{"rope_base": 10000.0, "rope_fraction": 0.25, "bias": "none", "init": "uniform", "init_std_qkv": 0.041, "beta1": 0.9, "steps": 9913}
MLP neurons of a small language model. Each row is named by its layer, matrix (up: input weights; down: output weights) and neuron, and shows model dimensions 48-111. Each number is 200 + 30 x the weight over its row's rms, rounded and kept within 0 to 999.
Before each neuron's rows, "fires in" lists the words (lower case) most often at its 100 highest values on Wikipedia text that the model never trained on.

fires in: "the", "great", "a"
L5.up450,188,208,182,231,167,149,212,227,203,202,198,249,188,241,229,176,225,226,217,186,171,208,165,208,155,186,204,241,202,168,222,133,252,195,161,183,145,167,162,207,188,199,177,203,206,185,184,238,220,256,190,205,235,253,241,220,170,189,166,216,128,190,233,168
L5.down450,213,216,224,218,232,207,142,179,171,145,225,203,204,204,194,250,198,229,132,214,231,206,199,181,196,181,204,217,122,236,233,187,187,167,174,189,185,174,282,151,221,217,196,169,227,174,233,176,288,223,212,206,187,212,202,191,217,191,210,213,230,207,139,165

fires in: "to", "as", "than"
L5.up895,216,212,170,221,202,219,207,179,167,221,186,253,148,198,141,208,213,149,206,190,192,114,232,149,231,228,177,177,201,176,223,227,230,227,149,115,171,264,146,166,211,144,172,159,254,207,203,185,190,221,219,155,247,220,218,162,221,216,197,226,214,138,184,184
L5.down895,179,225,206,203,244,234,195,164,169,224,214,211,246,237,184,187,150,230,218,237,248,199,218,235,155,186,172,196,200,248,205,220,184,174,189,235,178,154,203,216,214,234,248,182,125,175,159,239,227,187,200,215,194,180,167,194,210,190,216,181,227,209,226,214

fires in: "was", "had", "has", "it", "isbn"
L5.up960,166,127,229,253,237,205,187,226,167,215,183,193,193,199,206,229,205,187,221,211,180,245,214,173,187,202,156,203,192,179,235,237,208,174,187,242,152,210,214,203,209,223,223,156,199,211,227,224,194,184,187,191,198,179,197,206,178,200,214,182,189,239,225,198
L5.down960,201,187,234,194,135,203,243,165,178,188,207,137,164,194,200,185,254,173,224,208,210,241,256,208,184,222,233,188,136,169,190,217,216,207,228,191,162,198,178,179,193,193,174,193,148,161,180,143,193,240,215,222,159,202,197,196,190,208,164,262,171,216,191,255

fires in: "was", "is", "board", "to", "court"
L5.up524,159,245,227,199,126,173,227,169,209,270,244,243,187,170,187,191,218,187,227,216,225,222,203,206,165,122,159,232,191,239,114,226,169,199,198,237,208,237,229,178,226,154,202,216,223,199,186,190,256,263,191,162,237,212,216,181,209,200,236,220,152,177,192,201
L5.down524,219,204,223,232,250,206,197,200,167,147,211,193,189,197,194,180,192,209,187,202,146,158,161,240,174,233,257,183,231,183,230,183,234,198,240,199,191,211,208,245,205,167,246,179,196,198,271,210,200,219,221,198,199,203,191,211,229,181,171,182,207,205,231,199

fires in: "in", "recognition", "christmas", "christian"
L5.up426,216,201,221,200,204,149,180,226,163,231,184,224,229,195,285,168,182,195,192,168,209,214,184,180,177,182,186,232,207,164,171,218,196,210,182,176,132,177,202,194,204,198,277,209,261,222,188,248,162,244,220,224,202,163,234,220,153,217,209,243,234,192,207,195
L5.down426,265,188,249,186,215,246,162,222,150,239,216,198,204,227,194,210,219,209,204,172,234,196,213,178,183,200,220,220,212,209,181,228,155,202,179,173,258,171,196,246,162,183,191,150,216,205,156,225,168,168,133,250,221,211,182,206,149,183,185,217,172,179,209,206

fires in: "was", "were"
L5.up922,209,243,185,150,203,203,184,194,182,245,197,211,207,185,165,200,186,194,250,192,252,213,228,168,237,197,194,279,199,255,190,208,212,207,196,177,191,178,270,253,206,208,202,178,211,206,176,201,183,209,176,161,196,118,194,165,260,225,183,172,214,208,175,154
L5.down922,236,198,163,185,199,160,180,222,202,174,213,262,144,211,240,181,245,192,204,253,170,258,263,207,150,213,200,201,242,162,216,184,176,172,214,189,189,199,242,227,215,190,202,206,196,148,189,195,204,224,201,176,246,232,195,156,244,180,205,188,209,243,246,214

fires in: "was", "is", "been", "much", "remained"
L5.up18,183,159,157,231,217,217,164,206,192,170,197,201,234,216,216,222,192,267,164,213,217,201,176,173,224,219,182,219,190,198,136,241,199,206,198,217,239,255,160,180,204,222,201,228,226,262,196,218,187,187,150,199,250,161,171,115,222,209,201,198,189,223,230,222
L5.down18,194,180,289,180,220,215,195,198,241,173,178,181,199,107,147,159,223,260,238,177,176,222,213,203,182,185,154,211,221,232,127,186,230,197,194,165,166,230,217,254,233,181,183,195,146,230,134,195,175,199,238,229,220,237,244,224,157,206,214,233,147,201,233,240

fires in: "it", "that", "which", "album", "also"
L5.up556,175,201,216,210,157,222,235,232,212,227,171,209,127,231,221,219,201,193,183,272,238,192,167,223,240,138,177,234,236,232,184,204,200,158,188,224,214,191,189,101,196,199,211,188,143,218,193,213,173,232,196,182,192,215,197,190,151,188,244,182,143,226,206,206
L5.down556,151,202,200,248,241,196,185,183,233,220,153,169,111,183,255,204,210,199,205,247,214,166,213,224,205,208,211,195,241,207,153,204,233,207,162,231,168,165,190,186,195,173,206,243,188,204,242,252,221,237,194,175,285,145,203,174,172,184,202,169,190,225,252,200

fires in: "of", "cm", "mm", "in"
L5.up853,167,125,184,193,222,161,177,159,133,250,213,192,226,183,169,157,187,217,235,218,200,268,193,212,220,253,190,222,208,228,156,215,156,205,174,179,195,171,224,153,204,175,237,192,168,201,148,223,226,191,172,266,246,156,189,210,246,215,214,174,200,139,211,222
L5.down853,227,206,137,205,194,180,187,241,198,209,220,154,183,209,195,239,209,195,174,152,238,206,219,146,173,211,157,152,240,235,150,278,179,179,149,200,206,239,177,189,213,237,172,219,210,149,208,187,214,208,202,184,178,229,181,163,210,207,201,146,241,215,167,162

fires in: "the", "of", "increased"
L5.up39,199,203,207,132,188,188,190,256,207,198,202,226,174,253,211,201,193,234,158,214,236,209,151,227,230,238,138,229,171,167,171,187,213,192,174,178,186,207,233,217,178,167,225,236,202,187,195,205,181,243,223,184,243,164,217,162,227,237,171,140,218,246,214,214
L5.down39,233,244,187,194,238,167,221,188,153,207,263,179,179,137,219,236,227,169,196,189,183,222,180,166,185,215,200,203,302,164,219,213,226,220,207,202,255,239,224,143,155,258,182,151,219,199,210,224,193,238,176,133,148,151,208,141,207,219,241,181,160,209,198,184

fires in: "was", "originally", "been"
L5.up278,177,195,164,193,190,221,266,199,214,216,192,214,168,204,142,179,204,242,298,195,225,171,156,192,222,171,218,218,183,198,227,192,226,180,181,253,156,228,215,228,184,183,229,182,196,258,164,113,261,190,208,203,201,170,192,183,216,225,264,191,176,189,185,201
L5.down278,240,196,192,230,148,221,190,219,226,245,188,253,146,162,236,191,228,236,203,204,236,190,176,196,239,134,208,198,218,185,225,190,197,201,174,175,177,182,190,261,175,206,222,244,193,223,181,153,196,222,186,185,168,203,206,208,170,216,179,127,219,225,238,229